{"n_layer": 19, "d_model": 320, "n_head": 8, "n_kv_head": 4, "head_dim": 32, "d_mlp": 832, "vocab_size": 5773, "activation": "reglu", "norm": "rmsnorm", "norm_place": "pre", "norm_eps": 1e-05, "positions": "rope", "rope_base": 10000.0, "rope_fraction": 1.0, "qk_norm": false, "attn_scale": 0.177, "bias": "qkv", "tie_embeddings": true, "parallel_block": false, "extras": ["capped logits"], "init": "normal", "init_std_qkv": 0.023, "init_std_o": 0.0, "init_std_up": 0.023, "init_std_down": 0.0, "optimizer": "muon", "lr": 0.0102, "lr_mult_o": 2.0, "beta1": 0.95, "lr_head": 0.0129, "warmup_steps": 200, "schedule": "wsd", "decay_fraction": 0.736, "decay_shape": "linear", "final_lr_fraction": 0.1, "batch_tokens": 262144, "seq_len": 512, "doc_mask": true, "train_tokens": 1376000000, "steps": 5250, "dataset": "wikipedia_en"}
MLP neurons of a small language model. Each row is named by its layer, matrix (gate and up: input weights; down: output weights) and neuron, and shows model dimensions 64-191. Each number is 500 + 25 x the weight over its row's rms, rounded and kept within 0 to 999. Numbers have three digits each. A neuron's up and down rows have the sign that makes its largest values positive.
Before each neuron's rows, "fires before" lists the tokens most often just after its 100 highest values on Wikipedia text that the model never trained on.

fires before: "- ", " ", "born "
L15.gate200:543543517515483489518482526480483497489500516551535441511482538503503528542503485509521518486507523502533505517506491541507538485482489541512497536477510469588496493494501500519483539441491503537495475515497518498541497508539510437506537517486506488489506490520495465518500519512486522480478483507517481526511489468531514490511512520489516530491505510511469492523518496487473499482486
L15.up200:532492458529481529521482529455486489467535526485517452496524519485506516531511494500473485510481524467483527528528485505472509503510453524489494532490469502559525494510501492511505490460446540544505473548495469459528501496537483452503494511501546466512492510497521505504515512488506496534497522518503467498530476469516500506495505515538527526511499494487469500485527514501510513492494
L15.down200:462541498507509501490481572508513493475473529507504524491510540500514527491514501477493500485481499490544501483478510512531544494487476519460530479514493542536491498474511545505483525498464677500487520469540540502501465497529474512525533499496525507516515484525507474467482494517509521535514529514504492492467505471491512506520487513523471500464527539536523507496471486501505491497506

fires before: "al ", "al", "s "
L15.gate174:527500479490511432509531471482495497464524505535454501472450494480523505514510508468506550489510486463512439488547477498507503537471495491468491495498484558528518537502504519537500491515477477506516495504515451521527537511492507505546461496516501498541490468466528496505490526491525465480490474503518513485477497546514553519439492470518468528530534511495504525517468478520485515501479
L15.up174:558501491507505451495516515493527498534500497479410453479479476516474527507519511550507482485498518556470512483469521485469564529485497452528498530518503492505486513462432460509479487488509492518503526518482466483520532534453464486490496499457501500520427500512474518504475507509498485497487477519526539517465488486536523496449499510517502480477497522513502502483476504489526539544507
L15.down174:516480424496508460448475502515547447533513479488510496479491460536500486513525532477516496507446468513498480494515532464497493475467517529482545541547497523545539552492504545497518488481500494489484499502503474508468464487490480493481453487512473532513485508508511470489471497509479481520497497514504490527572521497515552550480460499495498493477501500548477514503490526445484509524497

fires before: "| ", "s", "st"
L6.gate349:504463540552503455500490478486505497578478517519503529486499470516491483483501471502479467515505512481469485461512519485510528447529515472493491521536474502498507489468473519488540443510485481490477528511505503558485474468530494489508533474499493538483520570506494543503517484476506484489527533502522496509520493443509518578538509490473481497552475477505533499494513504504492518535505
L6.up349:522487524531524510472464495506463512474510493486476474492507510488487490516491494490502493484510530506480517496489504539513527515507520500498529511537470451488489545521505506513507462472532472465494471520490491510532562515533444460503546478502511530465540532499494484511513508508514473515555467520489501506521466451497540503524542495521522494490477455514487519484520466497490501490481
L6.down349:502538491492500504478471505517487480493474526491471506513492458488485519501490504493518536534505512493557477466507521500467503483525507514501492557475509552513476509537491512513458524505492524493524464510505492503483483483479467496494447495505535496495463518518492475468560492513488440518517511540460501506468516462517470502456487488498483515493482496456496464510491512520513523502482

fires before: "s ", "t "
L6.gate541:466508502489504538498512519529494523485516523514505466507516503504475494487547498446518498472499519468455516497482511491474527558500536505500501506486525527467497486461548461489492525500501483464495522480460479500488472488530509491471496534470512470491478477502462497493496548515491478543511516538505486548537461522477563500493468489501496502514500484457530483503508522501534519489542
L6.up541:481509535484496533475503537498490511553439479515548485534522479511469473518509472505516502455454561462490524518474499505507518514498526493509507544523496553515507481503519500519503506460537451503509525547486506487568523528483444458488497464461534501511480527503486483506510504513519473508524520527474472516496503513485525526483504468464481456486505512506521513482517481477512522475536
L6.down541:521508479521533493517458489511490516502479496509535535498513485471541482509486516496442517512509490452484523485476499472516475521523467500510499467535508511507512501468504522505490491517509465519527484483523473473451505507488476471528451504569504522522560500497484519496500526532528497455496479530532558473499500548531504533476521481515492494500538495474500531471467533482486503525488

fires before: "e", "e ", "es", "es "
L15.gate512:499490492507528488485511537457491457524493497517512448505511525481504497505513481535525509502528456482505464484516488462489475488490529499481508466501446467485494524482440568497516523462486496502513481499496509526528500496500532505503482500531481493477484514541498513439546501482495480509540482492472486507502468463485510506491524464471549508490491505487490451525492511473502495477454
L15.up512:461485485505519484527501521478491502492486507521515472524511505459497524474495493508525524485526519458478504472546520505500492468532506531499495527533481535483509473490507493507522515489483497477485498519477516557487492535467491515518480535522467494509485471548507506432529496490478481465537456482491469510515464468476467486469491515468551486474481492527526502500520526455455553464436
L15.down512:482531522465529487494541543533495511509489510484482477550520491483515526514529543518525518485494481515483517502473477485479484480519511484497478464502492489534551488535507528470524575467500565456455457497462505524561492515469552537541536455527477534467519478519537497500497508518476508509500509481485466550499473444474493472480496496424546495542491511553512496507507482482539490463484

fires before: "\n", "\n\n", ", "
L5.gate208:551497483495501492498493523493514519512528497483470490521500504493507493496513540479462529489470525473530486493516506471479468544480499533491507493515531511500506485501530464497519502508521487559448480507479482530495482535503516457508478502514544518477448503512485506490520474514505492506484507467506558499507489484455528503512502495495481449524500479522487521528538501520494502512473
L5.up208:508474505519507487492490497535523495481487517450527516462479515513506545494496527470538508451489463481512463517518516511469511520530523509504529538497535482516504520503453503483553485503518478528506498468498505512524531490499488493530505514489536496524560514492503484464514506517556535502489481531464522510488448494505490493516512473500476541481496550495506485535498509468504523505485
L5.down208:505564536561519510468483515502520550513479524524493536508470507541535492492475516501504498513451511533529504505506486500538475485498470491501499514513493537534517516517470485457518528478510535491522457506444504504499518470521499526489521512489490443516522458517544532521502464526499518510530491528486520496492527468511479484546494503475529515526511498460461485517502505507481515498496

fires before: "the ", "his ", "a "
L14.gate691:484489474511463475487512523480484435518490555528491485463508482495478464468492510504526500503485528516492497453492514489513500558491530521484520485499484497510488519519517554484487547472517533451525514485502514529509548550465522504521512507495518519508469509482488510482521485533505500484470505501553429525485503491502523447498512504493496501519502460485523482384454494497506479502492
L14.up691:506476500529539519470499496531482500579491507506503521449493489499506482495512522506519512534505487514480535473523516518512529550464539514510521488520487491496468531494542508527523460511509541457487505501488514496492527491532581484502485514518501476527518467497552497494552549533510515510506486527493522516506492474557496529482504490488453515511464550447484510496484509541538514480510
L14.down691:541508469479480525512484508494510480515456517511486467508496487478497499518555479519500493510505483503502501463483492504512511461485494475500484508504519468515468498510524505525455518473508419516530540440508471496485542483471527466515559448478554489547499494499501501502482545512527480477480500474499513493537479520505487494472492484480492472502484478536476457476555504514437463507528

fires before: ", ", ". ", "er ", "ly ", "ir", "ste"
L5.gate153:458508525493533522481486506509494493497538479502506510531473483497458481526500479500520475515503463496508510496470518510497507472535531496526508497477467446523471494515498464547492536520520506475478524536504511450479518505459518499523461471491476552498471506515511541482459487487503457496513495479516475578512471504484506471469470488470477547516529488503486468536479535533468504515506
L5.up153:480473522517488527486491480500502521512541501493491452501488514480496515473468442502522482483485505535530492536471520483521517498446499491547508498499480423448461455502511511498489489490518545506482526535527518505511489515521507480531492494525483473496496432476472450520478483459479492489473506511524499506517519529501459474461526477487500463476476537471469483498467465498499491519516
L5.down153:504527498503540475494521484520471496492526494489507481473528499437451537498514473507498489517508504501520491460493507505464488553495476522519491500496502514516498526497492536501462536514478490494499464509513491483544476528488495510473461491495502489460516533464517556515523528481521486504459455461478502511491520454447485476485511480520535506543510512501475515514495497499541485495478

fires before: "that ", "he ", "the ", "\"", "I ", "to "
L14.gate312:466486514504492502510523483511511501552521515465466488493546496550497458466527502500524491457494477502525486516501485537501493498497506522480508521483509513483515474535496527515498493481490504510461523462500524466482516525511480506475520506468521498505524506482482580496507497474518500481514495494539482478501503508491511513489495511560521440482472516477545492503486505500543531500493
L14.up312:467478489494473497486518520499523520481457528494500537498505440514480524481485447482492502497433476506507504513484516481468487481463500540518495483484504473525509484507497497505498503522501490459508466526518504486525516509486512536502498497487517546523518569478515482499505478506473488522529479508495466498480465489521508511476513514570480517456485502426512476438491547455545527508527
L14.down312:494508505488519469497513468540479512481471490556520511464565443486497503483508506532493539465495503530469511495475480575497492501478484490463513521520548520489517546526501519485457512524514516518513552490523516488499484503546511476510503514489518482513518495528502449439497511478516488516498462559551510497505502462482504503519506464501528470510522517560527542484502495488540514511541

fires before: ", ", ". ", ": ", "."
L6.gate662:474493513489481519529467506501478495474481488530523496487538459540513470443484497524508489490459460518516488508500496511491494529444482508505500543497456503467496498512509538486528536475512456476551497502474457482494502535515501477513495513470521462445499508490492553501433476486527531507472551529499453495521545510520509567493487510463497505512467528541476547523505459499459540456534
L6.up662:517497463520538489503540494499494524549477503509479493479450484514462514530509509519474510484513458491549498486515505518518499512511550465465482488502520411490468519496535473516490511445453475498538504492463480512489497512506493481522518519529507523443493503538542507465510503503507536505526489480468521541483515492504497468478509496502514467527494478510479496506511514469478484477479
L6.down662:533512513467509466510519526488532538505486529433462500510496511467530497503488498489517507508488498508462496473481526471505519470575510514522482477507494522478438526482449517530463499517510482504504524468481488517529500477529486496517527468449460489514485521500504481501502532484491526447472499507482521478470523508450491435507485505502509512514509509511506485503501501512520495503525

fires before: "| ", "201", "200", "202", "199"
L2.gate497:465515528510494478494491515508478520464534510531489521486477504508517543508473478456499506486477509508525508509539488459550486524471465505449491522543536464511511496517513512486488494502531512516511497523527530548487447477555500492508520495500526522498539504475498499483476504507525462461508455519452517473527486516523495469484520498500526532514527486461504521493490509455492451523525
L2.up497:467493497489457488488478465516499512502515488503516444506458502539509480482519510469498517525477537530500506498498515498482534553495479526500556534495472504503513521540484508496497506467506482436488515468471558498516461517541495494493509543543512485500499547464510497483528479467503491518444496524461515499508463502472485488479539510545446520536485490504520521474488477431530481475537
L2.down497:521495505476526500521509510480514480495480481496517500485462508478488504516496495532488522482489485483523466458539534500517538502515497480500507538478501504503497496506511458492517500538480484495484505529513498518475551504459497439493447520506523497492546472486451484518497546507493491540505519480509513502529532501535540544517460497490511528436479468499468469466523501484487501505478

fires before: "for ", "of ", "to ", "the "
L15.gate411:511470533512485492475458479503543476475459485545539497535521508572487484482476511492498499526451527466517479459540538503544498526511498523503538521499480506516480508478456470465490518479516506509490483494500490477487518529461489515550488470550478500514532519491542457474518514476518461523486531484522547490492438473508473487474487459513463498517466488521509520473468506499517484522507
L15.up411:473504470501526526528465494479506462483468516486522460525513499471458455468523499462472468472493527511542490516522515498507454502487510513481513491508493489523504504502482525428454475533484516542471541484493481458547524536448521506500484451526453482487476526490481514513503496467486450442507522495502442494501498490492472498487546500514509497498474527513532465477553527486534521507530
L15.down411:535525552502481522510502455536504527507479485531538511494550496552520491490454541528514485481485511507587512501529491552475472544469490538486525469506489489484534455490493514515502550483540477518518510492526530466502450475456485520508484514532444511496483509540498475499525524516513481490465503485456508498496417503493476517502516491532460490517510491475470469489494499513496501537498

fires before: "N ", "and ", "W", "E", "br"
L2.gate283:527487513468509525480482492531508528459506521496487497493490487475493501494494467448504498517504489498480505515510507517523524488518494498517472506499511496496497435527502495516467463502491513496490498506514454490487539511490527515442515479517512506480482475501489510523536473508482488465511526481539504457462482509474473490460492520499540516466489510504494484542548516496489500477458
L2.up283:518494531516509477469479497502509512512508525494475503534545503493498515470532465507479502482488521520519461542535482496529525521484489467531509479450501527485479453502454493508416485465521482501487523521498497494479555489474470485501515509505434519512525488490487508462520450467489502523459530490475497530505478487497482490506483491482511488478505519503507473510535505508546457439497
L2.down283:487484503524494490488498501519535464516513513481484488513470514518491510511500512502491506531508481508488500544485512492467471456492523498465504541517526505466508491492498496513531524514493575507514526514476553504528505529482500480488504496499478494448486433523516532503535499501512511502532484502465458520470479497505491493502479527470527488505487509504550504476452471479493489531511

fires before: "with ", "to ", "of ", "between ", "in "
L14.gate288:462507551493518484550531543515509520502464475528528534552535503485518495452514482513516535511473487517492488485499466477516509474443483509512484525498425512508503489459463500488496481510469518578489509497498519486536477516468509516508463461518470514485519502464537521510492505467520480506544516492474522507484533446461461498458494509526517529505552483492495514479484522497555469506553
L14.up288:479528480487490498551490511495509507554487496530529512484517525486515494512520491487507494479501472542503503520490494533499491482527538485521522457526489541509462467487500478528489517501473517534438468517475481491512533581527516521499481531516518516515524508530501524471490439468490518463476505509537508500478498498536479488441454483474490479494459457491530509471490571478491488486526
L14.down288:462497483525501535477523508524545527502509481469541512470540530509531454500481506511504474502507499489520526547476498547511485532534510439518551543506470534516507507517523435512498533532541505519475480515500501548504515484510494494483493457536480495521528508507455521491493516484524513496500518472503486513505496515512528463514496470529516562508491517463555491525568499519539477529479

fires before: "ed ", "ing ", "es ", "e ", "ed"
L15.gate803:482522494495504481519485462507540507453517509498512532514495529500471498530543510496502509420493498528473504509514498518524453493495532490521479511490524489502483488455552494537470539512496476529517513509565500449535508487495460506524504472491453525460547494517518447478547485495492475521474515484507487524491505507499499503493521494482486528515515496511490472506498513465500537471506
L15.up803:496493502516520503550485503517547491460498494484515486558495484510470525468495508482527500474493535525521441480507474533469466468473504498518501520528441514506519522500538479544467461490465508519514503508472488469483525498460510491536555493496479477485503493566533490517493475431534499488518463520504517469447514517507509541504499524515510436482456492506494476450520507502483494463478
L15.down803:483501479500514477506521548466508480467513482475514485527486519505539486527511516505478504496515556542489486469478522510485493472498495535499526476491492445481495515494554511465449532505493489505478540500519473493475520467533437528487514513500514539467464504492476467505491493486510451479469453424511511534499510517501470465462477516510485518515486520517463488513470508505520501515461

fires before: "\n", ": "
L14.gate186:506479475473505499504519528496488486515476547502485539479486445513505491527502493470535507493501477442490528527536469460513491524458488477483531492480517496473541484500475505497518506514448506544489528507514437478515453476515479475458481472502516495457451491494519491521509468489514508539483443455467489486514476463513523502508514471487537473511479518491500480525480528523532505519532
L14.up186:511469460483503497505492506491506503495504516493504521471532467516539504514495509541525545538513555518501481473513465492451485511532499517503494513495526485471455495516480501482494464473453464500533498493516490501570506511480502492521474508511519523472491524494468479468529494515496466483493491494478507521521495470509497525515512548503512491480494501461477519512484482477452475547524
L14.down186:489504435519510502480532486497550501492505542492518497501504487525483486512519497521501465508511483527527483512490488487459528490503497509443502526516537514479531524525521512524503474474520489515489496536471506530482550470556499501520531494490450465508496521562507485482493475503526488525572493455516502469528487457493436525498465472480471435523477482490482456482465532506433476573480

fires before: "s ", "s"
L8.gate327:526501518475516508508463494491476520495444492495482492468501487536520498512511529482484506452478521526506482522490505472504515461505488487504478519507493485515538485483533501552463492524535500540535513475473481491477448526527473514480526488526528499477479454504459518519499463460531476477517532510528487523497466451499531493471504516510501472447450478494490492509506526470514537486480
L8.up327:542449492529519428487536510487485490478490502512523502533480496564524500506529519456479495522502473517483511505495516493496522484459524494459476474538519491506508497498507523536477488486525469516496543519526526494491500512487479515472514484478547497465490448469488534540525461462500484472483487538493508488502515499515547549480456520509518532508498462488492524513487501468509516526474
L8.down327:460533513537484514469474539505489476488514504461498497462487493468483546521483520462465484468518541479509501456470480489518506488543517459499560534456490497503501514479509536447488484535484489493505542534513502496488503481503465479485476467508522501493523508563522502484467477527503462461507529498504520498516513474533508530518531500456498488492501502495493495521502489483463485527490

fires before: ", ", ". ", ".", ": "
L4.gate685:472517534541448478523498440467507498515502502493501547497557512517475490519503468476512466508485487525511513524515522588516525478501482518459514559523493476494452490518498496498475500500513499503513530472474506497506491502505496489506536521488485534460475532512539533478462481468509490501508479492498505513484501491506471513465502507484514462512512516536489486481473490522518515476523
L4.up685:488481510497485469508542456523498495491504547460493527466503447523502502494512495481489545519517467509530521476484481514488491483530514485502502547478508458482488524529494527486515531520513503444561505491504488531511467489505467480523467506492505486461441515518500529495498487477482506496486507456488535464505479521547486528480543502453523520516519473454450459514500499462537497548524
L4.down685:535493532464499541504523559509499537480495466493535499497483552481497488504444511542526464517508525516470493471504479494504472564526515514502502522500518523480474501488499513506511466533542586469516484482513470475495534463475503510483500452498500503472522514522519540499472548515493488510503496499463501517538511457467519460499504466486509486509514490494506491512486495460511523465479

fires before: "y ", "y", "um ", "u", "ag "
L15.gate290:528503523488456517464493510483492509513488478512521498498452503536495514496494506485546495489499497481500510536514477523512501511470525477526454536497515501498491486435552515517495484515472445488434465491475555559541497534483498498512506530536474509509487506471469494462460452519472490479504503535498447478480480525505482472531495521496481482517533508482451491482508485464505467507469
L15.up290:540485476498496472484564491484502527519521477482530505489490511478494496531528495526514505477508499513478547506471490500492479498509476520529503462522493481484488493492506516485553536491548542466495530550518486517493533474523490522523491526502509496531478508474502510491459488481492500525550472509488512487531494521463520526541496510474515447501506456464463488527560540507505484487501
L15.down290:518524502517497498476497491473507479509461472467490499506534496494473494514477532552499493510521519513466534547543466489535506538500498501507518497504513477495461509459546495525493467524503531540483488491470465524542522537470484477535482509533531491486486526516521524494506475511488513553505495500493493488510501547515522465509461516455473493518522500500501509488469508508464523492486

fires before: "N ", "J", "E", "W", "Total"
L4.gate772:497528485485478511462510483494464521493518479523515557532539496491516512496531505484494474471512538486521496521523501550487526515471470460513504493530470449471456457514503524547485520521519526503479466518475518521503455493491525524513544473497480528501506495492511479507490538508493523522516476503501503444475524503501490501505492480479519458445476502489545484501480520497479514472489
L4.up772:469474502467525490489532507477547535491491483515500554485461491465496507491475468510508526527488539510467509505487506507482541534530506521520474539508477488485539480508512495510478479509519457494487487513488495508464514476504499463497467477543489483483463507523471490517514530497490533486526510520533485516453502491498457520505524463508511474488484530485508560528492563546518487485496
L4.down772:496524482508484477459489494462500506507499506501481494499475513508523514524515508483486513505526494483517467481529519510487506503537521541489470472545442437494503462554504465476506518491474562479472477482496463554482524549521486512458509507507483476450464493528529506467460506476486485467506479448500469480448506472465477498471543498519553505515479494492471534545508523551500503483511

fires before: "| ", "– ", "ics ", "200"
L3.gate437:471487506512492485515560507514481480505497548494478533504542487508517534516503524531444466512470457536487518517460490513493518531499500475483531499500485479520497493463535502517496493499497512532519471462478530479517506461531494536489514473495501493488534521472435480533479507550495482502500520481482525518488464512533511507539522509479515523506509499484425503508451492530537537503490
L3.up437:536508494507546471472486495499493498499491536524538474507537477503506480569506524531477494502445499504518483465478437530544523494501483562456509548487492546485525444475509484498516466538522488537489527523516473466482515499458517527499507513495505460435544479465482495538461523515536490520483457496529510498460505495462533486523508472471466496500492513499548555492494486502513510472499
L3.down437:494491488526476491488500482486521484479499521539507497529509520501508483487538522522475489521481500470481507476498495543480460489509498499518512472504485496474523503514502460511512476507522523500517478481489485546457540520549522510486437419528511474502478485504521489511495524497494458513522435522471534489520489503477441450489485499503455494515504541528493530550457550474484512520478

fires before: "y ", "y", "ies "
L15.gate20:475495490481494453498536534471506462530518523489535498490477516506481494485462498509480557428522471498478525546480474504471510488501521514496478496520480477510488448495513557544433520540484505489508504519493495520467498528447460493505482534477477508526493503492537487449476475504490487477533475483492472505511508495510537489517491513474494485508538521488471476484474490494525470484454
L15.up20:519484456487482492493528528513491507495509524521520483486507517489515503538502508523465500517525531523506489505536472482534487526480531486515492495564495523450507480500528547534489512514491498499499495489494518539522490488491477478502528488463495497551480519461487498511517460515556474503473462529510468517477514498468499520542532523472534500484523498506503466482465518480494483496468
L15.down20:507526512488495552505525498523528474507474492511486520534451520502474494472519474514501542507508480533506549477539507496523518549485498504531481485464484513543486495476513493506518523554475467470503494489491522473519451508571479548484463516507526419521505539467500527493498471470511486526501520521526472526478483485521473514462500475466496483507448499541501468514521494491508471476471

fires before: "| ", "|", "ited ", "er", ", ", "ity "
L3.gate87:465498480510495506492511496488474449510493509517528543567515475509419523513494539533480512491474482510531503479555475506503503498486520509488479480479491509529474489519468489484514469516525500490487512501465530455469521472482496482463421496464521504499491555474516509491525505492506509437499526499511533487502485486509512503548530478488489532470463499534466518501513499497553479531483
L3.up87:446482504499492504520526505469507478517502496520509515494515436530482520492506531494484470489516488526507474500544474502483496484457494496488526482465494469545481527557440471477496472523490498485463543513499544507479505457505521473446465524465534508534482522469480503498524506464517503483493536510498530515501485522507532514521535505486430534492498466544498551522509519516526470515456
L3.down87:495466530475524505470503514460519543509501462482502480447499492497529474520505537456434514465502496477516528456512501470531502525524484474511481522443557533508455502520508509485519480531484521492471528504479499488498481455520469513517500486521455479480504527479493529483475498438531539517473446455477490507506514547492470474490502521513489526484501500526513511487491500513506463489474

fires before: "- ", ", ", "ased "
L7.gate186:496504506516492524483526498474503425512511511538498491498517547486508520474515486485530461473492498520509519522464498518470512465508500500517494533491449490489546489467520501507479525476460532556485510490460460451487514557480526483488495503510473508492496481522480438515534499510483483533496532521488484524482495501529514476463536481544547494471486541514466497502510501485515511538522
L7.up186:480542529490481507464498499538498519495503499510514481487520498520473517520491504497486506552473506493522493518476539540485531512475567508480494522515497470539489470525496505475550457517506531465462522528491523507520458473518502493481523534560477444487486522517474464510513470506504504547507498507468531476532452536515475523488538445519523486528514483481494488515488504511521529517485
L7.down186:502508498491484507507509547489505499496551484534521479545531503497497525498499488457490540542493523457505482513512533521528515506512483505523526527473505490532479463501530511517515486499491512505489499491519479489486479511493530520496509495510501537492500483477507535490512506510517475517558507515518517491497527523515544562509512499436475471491543491537509505455490534457458522508478

fires before: "==", "In ", "== ", "On ", "He "
L6.gate498:460477479486531531478492498513485521505481514448526474509481458473484473528536455480506509475506509515542500480572506517468519519483457543486534446508518512507518498516527525508516422514472503522519497524489491546556466509448515529485499547524519491484513514529507515479464472475558467540504519475464481500497424483491494473547553471498466456484508506539508467484535500475498474533502
L6.up498:505548466492473523480480505495488546494489477479521480462497528459492500501519489513519541509527526521473512496528495517462537501506471546472526503507533543532522505500531560500512456452499454508494445509496511520539504483502493556515491511482506522486500531478499540525502449490538523528454502451497480459483473460479507513534524501542482541537506483503479504481496512466513487510516
L6.down498:507455536482509495492489557491526482476500492539505522512497512518502479514475485522458508504506481452499482467472504468511529463505559536501527488479509496475490518522510474470480524495523555501495467468467508498502462515503500514465525513502493493535498514517512487491532532466481488498546498460529498524495542495472478486450495511457496463457473472524500486452537510490527482547509

fires before: ", ", ". ", ".", "\n", "\n\n", ")"
L2.gate119:499505498490489515510517472524501507486499491471518522511479497519506483477485510491486504473497519507490518536533507526478462484537502528487490509484504471506489444526468514550495485479485464494499511529486504564500513476489508507551511529429474541511449468468497503541485501522517547501520470445467492484464496501508516491532505538498498477523490480438518520536463526520465492499531
L2.up119:520466524474498514461533493470492509507480491521472475510487478524501522485445490535479527494535500473495523518502530499441477536456524502468492500492499480501465480503475520471495468539512556537498492516472518479505449503493518554516506530514529501497476488525467486522468484496546490485529502536526505494472516487543499476471477524504506505510498553554497528493473506454524522498492
L2.down119:518477479486443514503506518520496534497461516508510486462483499482510466519543491513510479511502459515463504468476492488485468479472531507521464486525526525525499493481499485440476506521504515517470483494510511482508513491506477510476470494433471519517482485531495528487477452449500473488551454483489479480449498492494503473505516478479551500522462466534523512489485466500491508470508

fires before: "= ", "==", "== ", "===", "Population ", "- "
L2.gate760:522499501525536485531508503485523491512472528499534492522487527515514523499468499477499516503516503484480548470525480536519562495507551516485551485511484520459511525543495464524512481451498492467562476497543510514519523521502497474484527516505523521476521480506463493470543489501475519490480557503525470515493491450480492491519474489490505532494493490509515487481542531527456454535474
L2.up760:503502501488531496521492523475473472511496506494506439479502535506494486518496492494468506473505495531510508492499495507475565510496480501476562529524515531496543503506554445496521461480496490480526478505476536528485523515524491491528524528501515541493497507504507517531496531483493461492505528548501493503508459500514485515567433478522486503511469528501491492482523511464436495524537
L2.down760:505518468493488507470477501507460543501470487526513518486485494466458505487493510462464504466470506466512537450554485511503556489519491490509501442520490520456462500500528520491517500464476523452512489495528497513492497538500485470507565530496481520519518474524524517497472515472498521502509526497542494563513525481497475525486482512498480514539463517475457435539501511539477453474501

fires before: "- "
L3.gate711:518481524479525504529493484501523505480495532474500514518525498534502549464495517469521510506479506466486501556471517507455541533515463512533507485553470472509558516505533505509455500512484530532518462493486506511483523542554494514473480526488496496461481513491514541501505475517502469507539512517484538509467503516541472526542529503452518454503501484502493522531500475503498500520529
L3.up711:498501534481467522493473470498493469486529508508464486471510492509497487520501498499474507469478561469512479555497516503501498495493507538504479492524465506548522535512500488504485447467479491473500500455465540484463525498514508508481485501469480518465506507490530538497496477481514514502463466506470526490554492462451499471491500477511460495553517476518475466553487525520501522486533
L3.down711:496520517495525513500503521494553480494523503472486498492518510499509508464511521523513499506471518447478510486473527512462519529484499509492502546490519524505482470479466517486494497516494607527455446526507471501484533517521507510480468490498536496487492510548493506559491505491492446502508495459512530536513520511493538499523526513468474436495529473521456486529471471489506506488496

fires before: "that ", "he ", "\"", "to ", ", "
L12.gate621:443509450521479509527542460522547511515499498514491486477522534486478489471539477505548503525489509530482515509478498486464475480486515512493510494526540473502490523495455501554477484525542475483481528490473523522476507510492548503471525486513489502511521473523522506490538475516501491480519491495487496503573485443494460540521497470515454508483507497513489540514454518436479486517541
L12.up621:446476500509551504513525461487488491499487508481501495544490495504497514495495496497558528487529547523545537474545484515494502515469484489508513510515506486532474513500501498502512491508485536490473474500493486484501502518471512522516488535538507539508476517479490480471529496507490479496518477480518502506472505485484524478559489565542525490475525517495513495508519517541522507501501
L12.down621:537527490473519505515541492523532526530486519502503473516528495529456474470517540478510448486482537502516538491459540524491495456532474532503545452517526513515530547478499515492474478549490515485493531516475509498549491459525429507495486488457479531517497476514498479481504485547523460473552535526494483517537491501481495509498500508518511509449463523495503463473508497508513546512544

fires before: "the ", "his ", "its "
L14.gate684:501473461493468519495472533493491491494544495502486484489513494460541470443472524508474483532470541521483513508502507511457474477484451467461489478469487507479469505519527492471524514527490466491463520455484504497504465514495492526477506524494481486526522459491517502517499492548533546487481509472518504505523477420492524424479526504534519518493489551503493457492483511499489469484478
L14.up684:456486504530457517468510510522532486475521512499436503485529505518462506523531439482519517514464484491468511502517508523489475507530507522515524527508491491498479523521530533482484487506509528485502509568495521500527535474451569505530532444511464500502488494516477544515525499500500532499507505459477536494517480445499515497565519480440459509512477523493497491481471495490500490457485
L14.down684:527493512557504548505524453509471516512482502508558519488538510510528513494490482512518462468538488502536479523488514494550466491478556489489529502494462504483533505476476476544451534515503539540507509515484512496492494491477468448507480485508555454462478512506482520476540478460496510505520540499504438474480566548496467528523503508474492537520481498500507540520506516534501530557465

fires before: "202", "201", "199", "– ", "195", "| "
L3.gate209:495516514491476478498518476473500523462474517508491518520475495485500559446493520466471510495502504516555515496486527483479483534444500522533478489552479486465488500502518512490464474482532528527472536513513523487503501467523532507513500453532541525508498465488483468518523554493528484450511514530492528517543506515488509470506505479482508486493474453487496473516529499474495512498485
L3.up209:509495503501456534477513481485531507437511514503500504473475481542514486502478492569496478519497540521507536497467485448507488467508511544520530478502514469500511487505499489491500471511483525520501538482476505516529507481490543456521525507512505493480474483489480476509465477518480502435485509510476514472552500491516497497507523480500507534509487500446486488491513532477474517490468
L3.down209:537502497503508515482520544453554474423482459501521449482517509483478456528501501556569458492480497490503516468479509516506504489490531495483493506482497491452499523543494527457499479497480496484505503576480485499506498538523491488451469513486502500491498510450434502516464536483510541527495500491433539508517558508521477493502471496481473521489470477554532492475496504503469446493483

fires before: "s "
L9.gate236:501475490539499526517507509491524562524515521533498503476517467488491542481541483497521513531520546481573483496493462485530499536502466501529513496495515494483516516499473474508512515489473512502470481518509507507460481468479490495475519511507501530508534497452468498502471480528464483469520488524445523528485511491483436462518500443495488498480486482465432514464478489481501473497514
L9.up236:509494522486529541538514469497521483518490487515512433462556486489466483499530488528523472471517476482514508507506469525514518508484490540514541493542484493501501515450481454498479483495520512501520485456493522501524509504470489474462494526483487525484523523493448506475470534518502467495517475506524538520522514480505498453520504495531471472500536508475518525470462483567566468509462
L9.down236:515459485538498463505460491486471515461488508486522496487518497496531532496472520526529494527508533533502558511514482491494501518528488491531499533464502482483517542515554552516480537531478566539505490512488477419501453476490515472500454525504498509502453504518519501475472487475529513506523554518505489463491452481510458478469521501513517458521500511471452505502535520486495500463490